Weights of a small GPT-style language model, trained from scratch on English Wikipedia: MLP 832 ReGLU, capped logits.
MLP neurons of a small language model. Each row is named by its layer, matrix (gate and up: input weights; down: output weights) and neuron, and shows model dimensions 128-223. Each number is 500 + 40 x the weight over its row's rms, rounded and kept within 0 to 999. Numbers have three digits each. A neuron's up and down rows have the sign that makes its largest values positive.
After each neuron's rows, "fires after" lists the tokens most often just before its 100 highest values on Wikipedia text that the model never trained on; "fires before" lists the tokens most often just after its 100 highest values on Wikipedia text that the model never trained on.

L4.gate227:564557367538460511502486516553495499493505529452439484524495530525559489490529485469510487497484466503504528495435442448439511445524513494485472528587523474456486508496440437498523467522527480472532534499467422486601500538564487467453506494496423518467495453560555480491538551506524472484
L4.up227:423508481462484394503508451542524461478488533525545556480438562487501507512554511525537475481526485519521538521441538521491490483531520474525564503505520517525430503464537482596511511486411483487427514446489501405585466510514468581509536577519495517444500541587483502532428516442483519502
L4.down227:493507430534435591545538548484519556531505512513520522529519515548399552454573516507497544504554506501559494463534533522503562501484475479486517518460450437504535486469496501583486470460530549551498453522501578487511505424489504551510523494525455563519560450481519467524482538485477542499
fires after: ".", "H"
fires before: "(", "| ", "|"

L9.gate535:559489549380507498508481550469555498513434473550464485500475479488555562481565526492434548560535498438476531491477507489494430516464480484525468415533460470494508607504495557487485548536446517585497480527498518490529527519514502483537439520453539510560556507483514546506480531498503460504
L9.up535:559429451501429502566469548475448480561481455496532481516456506491505561513499448520465548470546502531493497525475525511527577486469488445423473494522466501480468526549507500481488471573488510523483506426446532522528490532591466427509482465502476518519506408458432511434485483464539523485
L9.down535:478518439464480474477448564517583505498506540507396541546461469538504538515540455491536464493448535490577522511471537460472453454535513524507476469521556501496469586459513539558484463539466555506487544496499561495496547426567461550481477512471477465468562455542448467442477580519481472508
fires after: "\n", "| ", "|", "|---|---|", "|---|---|---|---"
fires before: "| ", "\n", "==", "|---|---|", "of "

L8.gate753:532421444484517450509580458497511469493487507448469530535466464477451510534432504428490506467561515493529526508503443452480510470525538482520526447600471445421487477478502506501475519597456510534499494533474523503585459481531503565563512503461537525575562438528602491462383507511469469499
L8.up753:533493386463602493548505552490463524427450505546471504500464448518480471466457472503540524538469561496548488451475500473525527419482500516486485457564455463511492572523561490487446461469449553552547485433515507449552463518534491512488480556492466428512499457476497471499418473540507516541
L8.down753:574477443555483452489480490504461445465492542488465562476507572522449522521480557469405475534498537490520509515524549504479444469514475500438487507452487503487529514518515500509446511570475465414528504504456533485517434520557548565455493573525463505514562481486460491520559506444468448553
fires after: "|"
fires before: "| ", "le"

L15.gate721:518491495531514496464447438467456427449483550511462501467510462446456508564525436514512536542564493530446498514511470478472539532447548429457406498515528488585462467584554531491489495532574540504488447546512477589447549465475486585556562433514496456511512535505422522476438538525488525538
L15.up721:543499481525506582459512511489535467458503496446477447498474521505522517515496427569486580513530544551581444460488551521496469439506504475522502493544581511563494571498518519475585521500474567562551541581569456522532487478500469520488514451496490415493557481529562519519538472570525518524
L15.down721:530485526475484499493449435534504513523456444475567543428495499496496488404483472481511563429497553461499517433459537487550480566473589517485513560558460478512535458629464479454502417442487554524451521500493540467487437433553452532480486532498545528487475516469458444507514488532459523556
fires after: "| ", "2 ", "5 ", "4 ", "1 ", "T"
fires before: "2 ", "4 ", "1 ", "3 ", "0 ", "5 "

L15.gate74:503505483570434423415519503498499485493538426493547558468541551507531497497517530558519495480466542502482550498501519516505507510497481508506525494508550533432529513484549525545590568557555541527542483566535498475541470538478548487539531515500558481555474569553485462452482447488485576574
L15.up74:483472479556397486466516502515580450513498443484459553560505423483444471526529467456454584509459497490483526541489496458489536517516502530470518481484539499524559417455558481552454545532482425557511473471468483487535544571553557457531517481458352552510539558460482548461554446473504447412
L15.down74:522493513509518436492498546405537468504478455547579534519508537507456474518520502440453475506578587542575477424499449452443494521513534480543469484516530472419485541465518469459561446509463514473480478445451409513516488543457467476519556451427534476458536443534482503494512392496518513540
fires after: "|", "\n", "| ", " ", "\n\n", "; "
fires before: "| ", "P", "CC"

L4.gate673:483493491554511528482553444479521521398449471534483455458522473499493496456571535482480537500454473535502536540448448444477528490532556494501445488457445507505555440514447472520401447478462494434538504534492529528527540419503549527527565464507468508439541548521479497453480551537486488462
L4.up673:537419432465458497496547423543522441474501511521496481452537527538578511414474508495491484543471514499563549463431529474528491487499443413528558497456524442536544527475486495546514544517562439521461535594414496524497506509513517554586481443513551432517517513528478476477517571483527537432
L4.down673:531504503439476509537475467541532532532530455534515483523544542472491491476518556571482599500512493472492478420412504490483525504533548531529500502520501524554488506484538496457549536451490501489554469501472484521485445491474442528556476541498458540463510514470512526471495485556542543510
fires after: "."
fires before: "(", ") "

L7.gate283:524484520541404506477541539575564498551481533438532538520467551441491526538418505463512470505392561513528511501500497529471488445513455500552535453526482472441521499515544494542487487525485481492484505526489547446468471465460534482568553554493422542456525492432502460461490537502527462506
L7.up283:474561434445552534511500509474453508489510484530512604527515485527529473507526559449483542536443461484559480484473456550444572507512482491579516536471572549471514491444484453615483511495525492509549450576486523585449510577446485501519505546546511505411579480454449463492452491514490510502
L7.down283:594472500527463476496511508515594487552481464490547427526408503424529571432519512465426524526553424405556505520532550525457454529436497444431455497464537479436484493521448502530531489505483451566380465456481450445463488538463415453512446534515484528515538496482490397526499540480457494497
fires after: "| ", "c", "i ", "Ph"
fires before: "| ", "|", "15", "184", "t"

L14.gate13:513469500617473470485499573514514496507493528549476577447515510509467527449465481489559539624568457513522478442438529522450462522427491446540457480471550463566421556491453477419453534592566497485564565526514483524491519500445484510506466529520534557524501519488543397502441456446547514559
L14.up13:455500424492463529586460477459544550502487553515568449508552471496514536579466441553520522539502473456438526507497509533445493503547564513486434560543490446514495505555438529511506543530564466534437483523482487545478441528488537502519478484565542424509512478514464528524495558563513569490
L14.down13:433481527525546485486483563530515471547478506430499511475431525560492483533517489504493521523457534457453525506487481435492535455451531537542513540508482445504469462459553507475501472497501514512542517546512471472452485466483471519458442489528530540498477502529572542535462439406497510523
fires after: "| ", "; ", "3 ", "2 "
fires before: "| ", "MF ", "FW ", "3 ", "2 "

L14.gate238:541536514545546516510485465462494456546493531467457571427446499522490530549512509500496470483512527473477504478487499474451545477533536512469490489557528497504520510496465503480460430523594505524495569509416541463481488512471499443488529520441476565530517540504564448509532483500579527543
L14.up238:532538463496513466479456529530511505519457424453477504499463441549495462531466539484553513432443466556517500525482537512480523507535498476506497513489509484521459486483474535527438479445475466538547553472526559471530520530530514454494438516495491481516448511492547403541561493601487540546
L14.down238:519554576496456484502524434498451453513443454484538473534484616456509436451558447437530547522432620390513491438525496542515502477442509430504565471503505441513529457583543512518423526524504479404575564572483443518474488501602433528543550494452442507563470518527432494490528488532500485550
fires after: "| ", ".", "H", "- "
fires before: "| ", "(", "|"

L2.gate304:465462488491539438535504412433436636502477505516448573517474507483467462431518464459508471451539538496514511503464542533518396548499474461538550555529458503468503510496494532479452547496522529528429585471541477528510512507504491506553514536468544575528478436492444496512491499531556536542
L2.up304:438506596464532497441495442447463553469513556484481455493522528498516472485561526505506565417477430499499481463494538481467413471577503507496489556468551534564577476491488499446420504517479544566543522411499532476552536510476502525499476514485476497548418533466467522497476518486527520537
L2.down304:489487485536432479558484451394510436490504445540481549453452477521435548527467509496505462456542497506496504466510530531530460486485486599527483561465461472537517514500523501459443429540497494535449552511485460506562463479550487489474419466459520498504543526430450553534499564577502516495
fires after: "| "
fires before: "| ", "|"

L9.gate726:541483525449537544485453496514474530514450551490536533563465556551475500560501460519475497563554503545471516544496434572455443458448497513514504487537510542528538503511537437557457448587555473500514542541463517520471499547537465423532490437496457453591530451560497481510488496578563515479
L9.up726:580451560503498470464496436480513506511541528563556459474489512438509500461540491483516505505488525564515574454488517495519509506504513479488582541469472519463464505564505553556484493546517544567530539523540537488447475541569535483596520595467481515571502519486510504477498473500536457428
L9.down726:456474483535543484528464496518545468470466514434516520532486530525437565542482464536515504481430578536511547455514530550560490440436502477492485582501534517484513516485552490498547519574470494513505424493506541471416460491531419512486492490515485487517460462469559521474492456518503541551
fires after: "| ", " "
fires before: "| ", " "

L14.gate378:428530434524519559554497508490547480498500533481478503555526495511523464515552457550484464489490572599447514419504506482461485481554535502518557516534530547475434478496470490553516520536575482494541416578446491462488529447560478501449624446505510451455528515477422535469486459433491552502
L14.up378:480611462429501477544467515470519492430441361483506454512527506513436537565504510479484474477597520506434465492513414499535484514569556498431482444536517460451570505444509488536452535484478513452535497462456453505492510418454506532486508541516454491530485460504512477533563487505447523497
L14.down378:474503480495428468516455521566496532512530567392465467466568512517527434507420429449481544549446481466501516382442523539511534482456463444519514544458545445515462494467496456468504500511516437514524470520495527468568524538507595580579487440527550493576546515531494489496530577523503537426
fires after: "|"
fires before: "| ", "Olymp", "World ", "I"

L14.gate191:519503547544460397413458505497519415425435503577490570497456443498505567504505487511528477492589500562476523522518432484434450480485553495549513494494522433504521499507522485440476527564467533440453594455536494506492466426557506503500499478541470473494480512527460520506503560574454528528
L14.up191:534574593435473474524543495484503554532432487625521496490430475501488555526576479480526523504507478488436489502533427491481461501460524467530516518513485390460524461563459490450491538525492485568489566468500439495478511519535480546531509493478460483571559436510471478517447512545507539532
L14.down191:504482462582519467494450552450603425555486506482508450519455537516532493507484447535502494499523536460492444526506493501443468543505475427554541536465446485532504510480518492490448489536523497483419470484420507467542508453506502423522524483594500514478464495502477532547482444487404470420
fires after: ".", "| ", "; "
fires before: ") ", "% ", "| ", "; "

L6.gate313:575550516453539547452431549517543523542448511528532571560488542502442474516584475468519494519464490523570564435480500570487515488497513461542559423439512493472542475513557542496525511582463466450446556509461464509413517541427512527498562423502467493539545472545507523508478494425516420530
L6.up313:450505530574523488497569502475522485566472458478510565481571503518427534490489489471501606481606523534520509528489505566479545487540469519484479517502522554464485570500537464557504531504490510540429537492444488432505516517518498437463493464492402519493480474523483544484502484517484512444
L6.down313:471486535547364481502558528492568472502497458538491475483477442420529520461505487474488533503499534492568482536489461502521526540568440496561533474505497506533531446462480527485527474404495531512529469485534542480482535466446525519481493528533476476479530499540594457457470506481531477491
fires after: "| ", "\n"
fires before: "| ", "|", "July "

L6.gate533:498469464522534507457461523418514432418508476513433479451443451494487486448505464502481532544428493543569437445483539486488517501558558533502544490460510451514579452533450509471520500462463492539498484512488562485526553443488472422434488506476507633512525581505550508552507427527479490441
L6.up533:489480524529503470438564504560511492432527486463497476506514523459451519450568482486570460497531425507490473434505426507488503449500556508544496490514543552481509478545448490490467498444560477502483559495483542479539473502495532521511502508549578479530442517543448491565497560486415499489
L6.down533:469466488480483533502473469407508526484475503509462493483456555503498488486541560490487517551532567578521499539484528541488466482537464503513509438394515465507509499538471455512455494511464535554593463544451479506493542536472463463468439433481505532535494529484529552472461440528482517566
fires after: "| "
fires before: "|", "| "